Weights of a small transformer language model: 4493 steps.
MLP neurons of a small language model. Each row is named by its layer, matrix (gate and up: input weights; down: output weights) and neuron, and shows model dimensions 64-127. Each number is 50 + 10 x the weight over its row's rms, rounded and kept within 0 to 99. A neuron's up and down rows have the sign that makes its largest values positive.
A block is one neuron, or neurons of one layer that tend to fire together. After each block is what it responds to, as a language model described it from the Wikipedia text at the highest values.

L7.gate115:67 48 65 42 41 51 50 46 52 50 51 49 51 52 29 49 45 63 57 28 36 54 51 58 54 45 67 41 58 39 61 57 30 62 65 60 49 53 69 48 45 51 51 59 30 38 49 49 55 68 58 50 27 47 41 46 47 38 59 39 60 32 63 49
L7.up115:56 61 53 27 41 56 60 42 72 47 64 42 59 48 44 52 52 61 50 53 54 51 56 49 57 60 54 52 49 48 44 47 72 51 42 35 48 43 58 58 47 62 63 52 50 31 45 60 62 47 48 58 53 44 39 53 73 63 45 58 72 34 41 37
L7.down115:28 56 52 56 45 46 65 50 37 61 45 41 44 58 56 48 65 43 51 56 55 35 47 49 53 36 62 67 48 65 61 43 49 22 41 55 46 47 39 51 45 47 57 59 56 55 47 42 53 33 38 71 59 57 59 65 64 53 54 55 44 57 50 57
L7.gate236:52 36 56 53 39 68 52 55 43 56 36 57 40 43 46 58 45 53 49 44 51 37 54 60 60 63 52 63 48 45 46 58 46 49 50 65 51 42 80 32 59 53 38 50 39 53 42 55 58 37 58 50 35 64 63 47 58 50 63 55 47 47 60 56
L7.up236:50 39 53 42 64 37 57 47 47 51 39 51 28 33 51 59 32 51 53 64 51 47 49 64 62 54 70 41 49 39 47 39 49 52 56 57 57 51 61 43 45 52 33 55 53 70 48 44 54 53 33 52 48 51 45 32 50 57 45 64 50 37 61 64
L7.down236:45 37 50 32 41 47 44 39 52 57 64 49 45 62 40 41 45 34 51 48 29 54 54 46 72 43 40 46 53 60 64 67 69 48 45 56 56 46 41 57 30 38 66 50 64 38 47 66 59 28 66 31 50 53 42 59 45 58 55 25 75 35 52 49
L7.gate263:45 60 37 50 54 61 55 35 36 43 57 54 50 39 43 35 37 39 67 54 59 40 41 60 49 47 57 34 51 46 32 45 54 37 57 45 35 49 66 43 49 62 41 42 61 58 72 58 47 63 46 65 42 61 46 48 42 41 44 57 40 60 48 52
L7.up263:53 54 45 51 62 42 37 62 38 42 56 51 63 38 67 48 51 47 49 52 60 56 62 52 61 37 58 47 51 48 75 55 58 39 42 62 53 47 72 57 55 56 22 43 62 50 42 36 36 59 57 51 53 42 47 65 58 49 57 30 58 45 54 48
L7.down263:50 57 64 43 46 58 67 41 58 50 56 57 44 50 45 46 59 54 45 41 42 56 56 42 64 54 24 40 70 46 51 56 49 27 58 57 51 59 72 57 32 62 55 58 48 51 46 60 47 53 31 64 45 50 42 31 65 48 57 47 56 30 54 28
L7.gate424:63 35 43 43 46 61 45 56 58 49 38 45 51 47 63 55 27 68 51 53 51 51 62 33 60 36 68 38 47 52 39 44 40 60 58 45 57 42 45 53 57 56 56 42 55 46 43 61 40 44 27 59 44 57 60 54 42 55 66 51 56 50 56 53
L7.up424:40 31 36 39 45 57 58 52 73 65 46 62 48 38 46 67 37 57 42 42 36 58 49 52 52 44 48 34 42 41 47 47 53 55 33 65 53 51 53 44 58 38 56 57 59 32 53 43 62 48 50 48 50 53 53 62 55 55 48 33 57 46 48 57
L7.down424:40 52 69 63 35 52 67 38 51 59 46 51 53 63 49 46 48 67 67 42 57 51 49 52 39 57 68 59 61 48 68 70 64 53 75 43 51 54 42 60 35 28 60 57 43 59 38 59 44 49 56 55 36 50 30 30 50 36 52 73 33 60 47 47
Final subword pieces completing proper names, mostly place names, e.g. Val-ga, Wu-han, Kuala Lump-ur, Bucha-rest; also some person names like Alex-ey.

L3.gate275:52 31 48 62 50 51 55 50 53 52 53 66 61 48 41 55 61 47 50 42 28 54 45 35 53 39 54 44 45 40 47 55 69 39 57 75 40 42 75 56 42 57 30 42 66 51 60 44 55 50 59 44 51 51 48 59 61 43 56 53 48 56 51 54
L3.up275:71 44 55 44 45 36 37 44 54 49 51 67 43 52 65 51 61 47 56 70 62 36 52 43 62 53 48 52 50 41 40 60 54 48 58 24 43 61 39 26 72 38 34 44 47 50 55 61 44 48 50 49 39 61 47 39 44 63 32 50 44 76 41 59
L3.down275:38 50 57 56 62 61 74 56 48 52 39 62 55 40 47 43 38 39 35 41 41 55 61 40 33 51 63 50 65 62 66 47 44 60 42 80 40 45 60 67 62 67 56 51 57 47 45 49 46 49 49 47 59 58 76 58 65 39 57 45 57 47 43 54
Coordinating conjunctions such as and, but, or, mostly after a comma, strongest for "but" opening a contrasting clause in plot summaries.

L8.gate82:32 60 42 52 59 58 58 40 43 44 61 54 33 45 35 59 59 55 55 48 47 41 46 52 47 52 46 39 54 45 44 50 52 39 62 56 53 37 48 59 40 40 58 46 56 41 57 43 41 57 58 50 25 53 64 55 55 51 54 43 46 46 51 47
L8.up82:59 60 54 46 54 49 35 52 55 48 58 50 62 46 52 65 42 43 75 30 60 57 67 51 44 56 46 38 51 63 50 40 50 41 56 50 51 51 51 54 55 47 45 50 44 47 65 42 47 47 47 32 46 63 47 37 35 46 54 39 62 49 45 75
L8.down82:51 52 47 55 48 52 58 43 41 58 46 46 43 45 59 43 49 49 56 57 45 43 38 72 53 43 40 53 59 56 37 57 47 28 50 51 42 43 25 53 48 38 52 50 46 56 53 33 51 39 38 65 49 50 50 62 51 43 33 67 52 73 50 58
L8.gate228:39 58 51 48 60 50 48 63 43 58 51 45 44 58 53 47 55 66 67 48 49 66 52 75 56 65 60 52 42 62 65 61 36 53 41 53 47 44 62 39 21 53 50 57 54 46 55 53 35 34 41 44 70 42 54 53 47 36 29 54 42 55 54 68
L8.up228:40 51 52 43 58 48 56 55 45 51 36 63 46 67 44 23 39 51 64 64 37 71 38 50 48 42 50 53 45 39 54 67 52 44 53 37 57 44 64 47 35 22 52 53 65 52 62 46 43 53 48 18 55 58 43 43 55 37 58 38 31 35 53 31
L8.down228:61 52 58 51 39 71 43 63 54 58 56 52 50 51 57 53 41 67 54 56 73 49 51 35 42 59 56 57 48 35 50 60 57 44 58 58 57 53 47 33 56 53 54 48 64 63 47 41 64 45 33 52 45 57 60 57 54 50 59 55 45 59 48 56
L8.gate359:58 44 51 64 40 41 48 60 32 44 52 66 52 38 45 43 34 34 49 55 58 31 56 47 54 65 40 54 49 66 44 60 43 33 39 57 38 33 51 41 42 55 47 53 37 53 46 53 41 62 47 49 60 38 65 51 53 38 74 57 53 42 49 42
L8.up359:65 52 40 42 56 46 39 59 40 41 43 40 64 55 58 50 54 43 65 55 54 38 49 49 68 40 62 49 35 38 56 45 50 49 38 37 53 43 34 29 50 33 41 30 46 55 50 38 51 38 51 61 57 51 65 67 37 44 33 68 44 55 59 49
L8.down359:46 69 35 65 51 35 52 63 31 46 48 63 53 56 51 27 51 41 50 48 53 27 56 54 49 54 62 58 57 46 49 49 67 44 56 55 36 52 73 42 44 51 55 39 50 45 39 43 62 53 46 54 50 44 45 39 51 65 66 37 58 40 40 58
L8.gate444:41 61 33 40 46 43 46 60 53 62 72 36 48 57 53 56 65 48 57 66 43 45 60 48 33 44 52 52 53 61 63 50 37 51 47 42 38 43 55 63 66 38 28 37 36 62 62 52 65 29 33 50 44 41 49 61 40 42 54 46 50 48 38 33
L8.up444:49 50 55 49 49 35 12 73 44 54 40 62 43 62 55 39 60 42 42 53 55 48 58 51 47 45 70 46 48 53 34 60 48 47 48 40 67 48 61 50 29 44 57 47 47 58 58 41 38 58 39 49 59 52 27 56 40 46 54 43 41 67 38 50
L8.down444:44 51 58 41 53 58 54 50 69 48 47 76 57 42 43 46 48 41 47 42 47 60 30 56 32 59 61 52 57 44 43 40 58 49 42 60 65 58 66 36 63 59 59 63 65 32 41 43 56 51 51 33 51 56 46 50 51 52 48 45 49 45 64 40
First token of a quantity, mostly a numeral or number word (or "a") opening a count, such as 150, twelve, 23, seven, 2–0, often in tables and counts.

L3.gate15:63 68 51 50 48 58 63 40 64 29 38 49 39 48 45 53 40 56 39 48 50 32 54 50 50 55 54 39 50 43 53 70 47 42 41 57 45 44 46 59 39 60 43 47 54 49 37 55 64 75 34 64 61 46 57 54 49 42 57 49 51 41 46 43
L3.up15:60 52 59 43 53 57 60 62 41 45 50 50 45 48 47 45 50 37 53 51 45 64 51 55 43 46 61 48 65 61 57 48 46 29 51 68 38 51 60 34 60 57 59 47 53 45 49 67 64 61 56 52 52 48 60 52 53 52 69 65 57 48 39 50
L3.down15:36 30 60 59 59 39 44 49 37 52 40 55 52 35 56 45 64 48 64 50 56 76 53 59 50 53 55 42 53 55 53 43 48 26 60 42 53 56 57 55 56 33 51 57 56 51 56 53 48 30 63 39 42 60 26 49 33 70 50 30 45 32 51 65
Final piece of a multi-token proper name, often the surname in a list or table: Brown, Williams, Lynch-burg, New South Wales, Granada Township.

L7.gate4:56 38 50 52 60 53 64 39 43 57 48 48 53 34 58 48 48 35 45 46 62 61 54 57 42 59 56 56 51 46 49 44 41 49 54 40 29 50 50 47 46 57 41 46 54 49 40 59 37 49 34 47 55 51 37 40 37 57 33 27 54 39 60 59
L7.up4:39 65 58 50 43 47 54 62 53 57 43 77 47 50 63 40 46 52 49 49 55 45 42 49 43 57 57 60 35 32 52 46 46 34 57 46 55 66 48 41 51 61 59 73 33 58 50 36 56 55 41 43 44 52 45 50 62 45 53 38 50 57 66 51
L7.down4:49 38 49 60 42 72 38 55 60 31 50 61 59 54 64 81 58 67 50 47 45 66 56 48 73 56 52 76 40 53 45 60 52 32 35 42 44 60 56 59 66 58 68 53 38 51 62 50 35 44 56 57 56 55 47 53 57 50 39 49 45 62 35 42
L7.gate55:56 34 50 46 45 39 53 61 49 54 40 50 47 52 69 45 38 61 37 58 52 64 32 78 42 50 54 53 53 38 44 50 41 56 41 48 62 41 66 45 64 60 51 48 55 54 58 55 36 34 49 47 44 49 49 57 45 54 51 58 63 21 51 47
L7.up55:40 49 41 52 62 61 50 41 51 47 53 32 57 67 43 49 40 58 62 56 38 61 70 68 59 55 30 51 56 57 35 52 62 61 56 33 51 61 36 36 60 45 58 51 39 29 52 64 63 46 48 57 52 58 56 47 45 67 47 30 42 71 59 48
L7.down55:45 51 48 36 29 47 49 52 54 48 46 65 54 45 37 46 56 45 23 48 63 60 51 47 35 59 56 54 52 47 45 50 59 21 30 63 36 42 55 40 53 50 54 60 44 63 45 50 47 53 34 57 67 40 54 60 43 34 51 52 58 32 30 29
L7.gate377:45 65 48 43 58 38 56 31 46 49 57 46 40 55 47 51 51 40 47 40 51 64 42 40 47 64 41 40 62 66 57 54 46 57 54 49 33 65 52 55 30 30 46 51 34 63 35 51 49 40 39 56 54 55 41 54 55 45 36 30 45 57 83 46
L7.up377:45 36 41 44 58 64 49 38 56 65 66 54 45 38 42 57 22 54 54 46 46 53 37 59 46 58 55 57 52 39 54 82 52 41 53 30 51 53 38 39 54 47 44 60 46 42 61 48 53 44 42 35 48 54 42 57 53 48 37 40 68 32 71 47
L7.down377:52 70 42 56 52 58 41 44 49 39 52 31 62 52 67 52 79 59 42 60 39 34 64 62 32 41 42 60 52 46 55 54 48 37 46 42 47 32 45 35 43 48 52 54 50 55 46 45 45 44 40 48 54 56 51 34 34 49 28 63 45 34 63 56
L7.gate445:46 39 44 47 68 36 36 68 59 43 57 38 38 56 61 38 53 37 53 54 71 62 38 65 50 51 47 50 42 55 33 60 33 38 45 53 29 42 43 50 42 58 54 48 47 55 52 44 54 43 56 54 53 37 57 40 46 71 53 46 43 58 51 56
L7.up445:67 54 47 44 62 49 36 71 54 37 35 47 46 55 51 42 52 59 42 44 44 54 50 41 63 29 34 50 61 57 25 55 37 41 47 49 64 51 51 41 61 58 50 42 39 70 61 35 51 56 34 41 52 40 45 36 32 54 46 43 52 39 41 54
L7.down445:28 62 56 37 49 53 41 55 70 53 56 68 37 68 56 72 29 50 45 30 43 37 50 56 52 52 45 54 55 44 59 46 55 61 62 54 51 54 62 53 43 58 50 49 60 44 29 61 43 52 39 54 56 58 46 59 52 52 42 46 56 63 49 59
Connective or separator tokens that join two parallel items in lists, ranges and tables, such as and, to, ×, ;, / (e.g. 12.4 × 12.1, 1990 and 1993, Idaho Northern and Pacific).

L3.gate426:65 58 46 57 48 39 58 63 49 36 39 47 59 64 61 58 45 70 60 50 40 53 55 52 63 48 56 29 51 54 60 54 59 44 40 40 48 55 17 43 37 41 46 60 48 49 39 50 52 51 57 47 61 55 58 46 58 54 40 58 52 23 48 59
L3.up426:41 41 36 47 51 55 59 39 58 38 38 67 40 65 65 54 57 59 56 56 53 32 37 75 47 31 43 60 52 50 65 33 60 42 64 47 63 52 40 52 65 28 34 56 46 83 62 38 43 49 51 44 59 54 63 59 57 49 37 44 36 54 48 41
L3.down426:42 50 38 52 53 45 60 43 46 35 63 64 53 52 53 52 63 62 65 51 49 37 47 62 30 37 44 71 35 58 45 48 76 35 56 53 50 65 37 45 63 16 52 50 36 48 47 50 77 54 38 44 47 58 56 50 49 51 53 57 43 55 46 56
Small one- or two-digit numbers, usually at the start of a table cell after a pipe, such as squad numbers, positions and dates (12, 13, 24).

L8.gate27:55 50 42 35 43 63 43 50 48 57 55 34 50 52 44 48 64 48 54 45 44 40 68 49 37 61 45 50 47 48 58 48 38 60 37 51 47 49 50 47 35 59 46 27 21 62 44 63 38 52 68 48 48 34 41 55 34 38 47 33 37 47 63 80
L8.up27:64 33 57 54 52 43 54 50 36 52 49 46 40 46 63 45 27 76 69 30 51 53 59 40 57 38 39 69 53 53 38 42 37 43 50 35 45 49 60 66 54 51 39 69 62 49 38 44 48 55 28 38 47 44 68 50 47 61 28 45 65 46 55 40
L8.down27:56 41 67 67 54 40 43 51 54 41 39 52 24 43 44 52 53 54 54 62 44 70 49 42 36 50 50 52 46 55 48 43 42 28 50 55 43 49 53 41 52 32 47 38 53 45 46 52 68 49 50 50 65 73 76 37 54 60 33 44 48 41 53 35
L8.gate180:45 55 45 64 67 65 54 54 38 54 59 55 54 49 66 40 66 46 63 41 69 37 29 59 49 59 51 38 41 51 46 64 51 56 53 60 47 42 61 49 50 39 49 72 57 59 58 55 52 57 57 42 54 44 47 53 62 58 40 65 39 40 48 63
L8.up180:62 67 47 49 41 59 34 53 43 59 56 53 50 37 42 38 38 70 37 41 56 64 28 57 46 34 48 56 46 26 43 46 57 47 35 39 56 42 46 51 53 37 39 52 54 55 35 43 18 42 52 59 42 62 56 53 44 59 54 46 53 42 46 61
L8.down180:57 55 39 55 48 44 51 66 49 62 39 31 57 39 50 58 44 66 37 50 63 52 46 55 61 50 41 47 21 46 58 52 32 41 67 66 65 43 42 68 60 43 38 43 41 19 53 46 48 42 67 48 44 41 62 58 55 47 46 42 50 48 55 45
L8.gate285:70 39 53 21 40 61 41 50 41 51 34 42 56 43 51 59 48 60 54 60 46 61 50 46 38 41 48 60 51 58 47 52 56 45 54 58 46 51 59 50 56 50 44 47 46 49 52 44 41 46 52 64 46 51 73 63 44 45 26 45 49 30 55 52
L8.up285:29 37 41 40 40 49 44 55 38 46 69 49 70 28 58 54 48 57 50 48 58 48 37 45 50 33 46 35 44 45 40 51 49 42 47 42 26 48 47 58 44 57 38 57 45 45 41 28 44 55 61 58 58 46 54 55 46 51 28 34 30 40 33 47
L8.down285:61 53 47 43 54 51 40 55 53 37 32 39 49 49 52 68 29 74 52 54 53 50 67 50 49 48 60 66 49 57 29 28 50 55 49 49 45 58 54 50 45 40 67 33 50 59 38 59 56 35 44 61 70 50 64 46 68 62 22 50 48 52 43 46
L8.gate355:41 56 48 35 49 53 52 50 53 44 58 45 30 49 67 43 56 53 53 60 53 39 59 43 48 45 56 56 53 53 38 50 39 57 40 53 29 51 52 33 62 78 36 49 42 55 53 41 61 49 28 52 72 45 42 64 42 53 54 55 54 54 54 54
L8.up355:57 49 60 40 45 46 34 59 36 58 61 55 47 59 58 55 57 58 38 57 53 57 43 55 46 41 39 67 39 50 49 28 51 43 32 52 40 62 48 41 72 64 33 64 35 44 37 60 56 51 47 44 68 52 53 59 42 49 35 45 63 52 57 63
L8.down355:67 40 61 22 52 53 42 47 60 66 53 56 42 40 54 52 48 36 26 56 39 55 45 53 41 35 52 33 53 53 34 48 46 25 43 60 56 48 54 45 61 48 50 55 62 42 62 65 55 37 47 49 44 53 52 57 35 47 52 56 54 44 55 56
Tokens right before an expected country, region or city name, such as northern/southern, in, of, table bars, semicolons, @.

L7.gate128:54 68 45 50 29 53 64 40 40 54 43 37 58 71 69 52 65 59 54 55 52 55 63 53 66 49 54 52 47 41 60 36 62 54 34 48 58 59 37 51 32 51 60 52 34 52 55 33 63 45 57 54 49 39 44 60 78 34 62 55 53 40 52 52
L7.up128:74 46 35 51 56 44 47 53 26 39 30 33 56 53 72 51 56 52 55 61 49 59 54 50 50 54 62 52 57 42 57 52 34 64 45 56 59 52 50 40 39 31 37 40 63 62 48 55 50 54 45 60 44 56 41 62 47 42 43 52 35 67 29 55
L7.down128:52 45 36 47 56 47 59 55 45 46 47 31 56 62 49 41 56 58 43 50 33 49 59 49 51 50 49 53 46 45 44 46 65 58 39 48 43 62 39 51 49 52 55 52 54 50 54 37 53 35 64 58 49 69 51 56 48 42 59 56 43 45 66 50
L7.gate179:45 41 42 51 56 62 59 59 52 47 61 57 43 42 48 42 46 28 65 54 44 38 49 50 38 59 49 44 50 42 57 62 56 54 39 59 48 42 23 43 48 63 55 50 44 64 68 39 50 35 41 42 56 47 64 69 61 53 67 57 54 43 31 56
L7.up179:49 45 59 50 60 53 48 29 55 53 54 48 47 54 63 49 64 38 58 42 62 54 41 60 47 58 53 63 57 53 44 65 45 40 48 56 56 35 58 52 55 67 39 49 48 62 62 43 68 60 46 48 44 55 53 55 31 54 49 62 45 55 58 68
L7.down179:66 43 37 43 44 41 44 48 39 47 47 33 51 54 52 47 52 49 62 60 48 33 47 62 56 63 59 49 40 66 40 59 42 52 50 48 45 43 70 26 58 52 53 21 49 47 53 32 46 54 61 62 43 48 61 74 69 66 68 39 53 55 43 59
L7.gate340:79 45 38 49 52 45 59 59 53 52 64 48 51 49 54 53 58 44 65 40 42 34 46 71 47 43 52 46 41 48 54 44 65 62 59 47 58 59 61 46 66 33 50 39 59 66 53 59 65 55 53 45 65 48 57 67 27 29 43 35 39 61 54 49
L7.up340:60 60 63 50 36 44 40 44 38 54 48 51 59 41 60 24 60 37 35 44 62 42 55 53 35 49 48 33 56 55 45 45 58 38 34 45 52 32 45 60 37 50 57 40 51 38 65 58 63 29 61 40 68 52 48 45 46 44 57 53 46 71 42 68
L7.down340:37 52 52 59 55 38 52 54 46 56 46 53 40 38 63 43 73 48 73 67 55 38 47 48 41 66 51 50 29 33 49 65 48 45 48 35 54 47 52 71 54 53 50 51 34 43 58 38 49 40 44 35 44 70 54 48 65 46 51 53 66 50 45 44
L7.gate490:52 47 45 65 64 38 37 42 25 61 44 56 34 75 50 31 51 49 52 44 56 63 43 59 51 45 46 48 56 62 58 63 50 60 55 36 51 58 48 49 66 52 51 40 46 68 55 60 43 46 66 44 35 58 46 56 43 42 51 46 49 47 30 53
L7.up490:55 45 58 56 55 48 65 39 57 57 44 52 45 45 47 64 57 54 60 38 54 47 49 47 55 58 67 52 52 71 54 63 66 45 44 52 47 54 42 46 68 43 36 46 27 52 80 50 58 51 51 51 47 53 61 45 47 56 69 66 50 53 53 67
L7.down490:51 53 58 65 49 47 40 58 29 53 53 22 53 46 56 68 54 56 49 32 44 27 48 64 46 48 36 52 36 60 59 34 36 66 60 46 42 46 47 46 26 35 43 61 33 49 44 61 53 51 35 45 50 46 54 37 39 72 58 36 62 58 40 58
The first number token of a figure, mostly in table cells after a pipe, such as vote counts (13,695), scores (2–6), and statistics (6 receptions).

L8.gate8:47 43 57 47 39 53 53 66 68 53 48 61 38 51 49 55 46 64 49 61 67 59 60 47 44 36 72 54 70 47 50 42 46 47 61 65 55 57 37 42 62 37 77 71 61 51 34 47 47 35 55 59 54 77 51 48 34 61 53 44 55 42 50 41
L8.up8:52 31 55 59 57 69 44 47 51 47 38 43 49 51 65 49 53 57 47 55 50 64 52 41 63 43 50 50 59 53 49 33 50 87 41 51 44 51 43 57 50 40 54 54 63 56 43 40 46 49 40 47 34 60 45 75 47 52 46 54 59 54 57 44
L8.down8:35 33 56 48 48 56 46 58 64 49 54 54 53 47 61 70 50 51 48 52 53 70 44 59 53 39 73 50 60 57 43 43 31 83 37 53 60 60 39 52 50 44 51 79 51 43 41 38 60 51 39 51 58 65 31 56 40 41 53 47 65 60 67 54
L8.gate185:52 37 55 48 50 52 59 46 62 62 47 51 44 43 55 48 41 75 48 43 55 43 59 62 52 42 78 71 59 37 51 58 58 50 59 50 59 57 51 41 50 47 58 64 54 37 36 56 50 48 38 52 48 65 44 55 50 52 45 31 52 54 48 32
L8.up185:29 53 51 38 42 53 56 60 62 50 30 59 41 61 43 68 47 63 50 59 57 42 64 50 58 44 79 40 43 48 49 55 43 66 52 56 62 60 53 62 62 45 66 55 37 43 45 71 49 47 62 61 57 71 43 79 56 55 58 51 47 41 53 54
L8.down185:68 49 45 47 54 48 60 49 31 43 54 43 62 49 46 36 56 29 47 52 36 60 41 37 57 42 39 48 47 47 40 52 42 42 50 37 38 46 65 61 39 58 49 43 45 58 52 29 50 51 48 48 29 27 54 38 49 44 59 47 51 55 48 52
L8.gate343:56 44 57 59 56 58 61 61 50 60 41 65 57 52 54 43 54 57 52 54 49 55 50 38 42 60 60 48 49 45 48 61 63 60 47 68 49 51 55 55 58 49 52 64 46 32 46 31 56 48 33 58 59 38 43 66 39 53 47 56 56 29 51 50
L8.up343:55 46 42 50 55 50 42 42 53 60 59 57 42 41 57 44 57 55 52 48 52 59 50 54 35 42 67 37 49 58 71 33 50 63 48 61 60 31 45 71 39 45 54 50 48 31 42 47 56 49 43 67 36 64 52 56 64 44 54 51 51 65 50 46
L8.down343:41 35 47 45 54 50 54 51 52 39 56 40 56 54 47 42 54 72 54 54 43 57 43 65 59 54 51 55 49 46 54 51 52 95 41 54 59 64 49 54 36 42 60 50 53 47 30 46 29 31 49 46 47 51 43 55 31 57 52 34 74 45 29 40
L8.gate367:63 21 67 41 45 49 56 48 55 53 51 44 61 68 45 41 45 49 50 67 60 51 48 64 70 44 58 49 63 53 47 55 50 33 68 45 38 62 64 62 43 42 52 61 47 46 45 47 47 35 58 48 62 71 22 52 61 44 60 44 64 58 62 38
L8.up367:65 40 63 48 44 49 47 42 49 46 53 34 55 47 65 57 49 47 51 62 52 52 59 59 77 44 63 69 53 50 47 50 51 50 66 46 32 48 52 56 51 38 58 63 52 37 44 41 48 30 47 52 63 62 37 59 51 58 53 51 54 43 53 67
L8.down367:45 49 29 38 55 45 27 59 57 41 54 70 61 48 47 53 56 39 56 44 45 51 36 42 31 64 46 50 44 41 51 54 39 57 32 43 63 55 53 50 48 52 37 57 50 55 47 57 51 60 44 28 36 51 48 62 43 27 54 72 60 51 63 35
Non-final subword pieces inside rare proper names already seen earlier in the text, such as Sil-lim-an, Sab-aw-oon, Wort-hing-ton, RNZAF.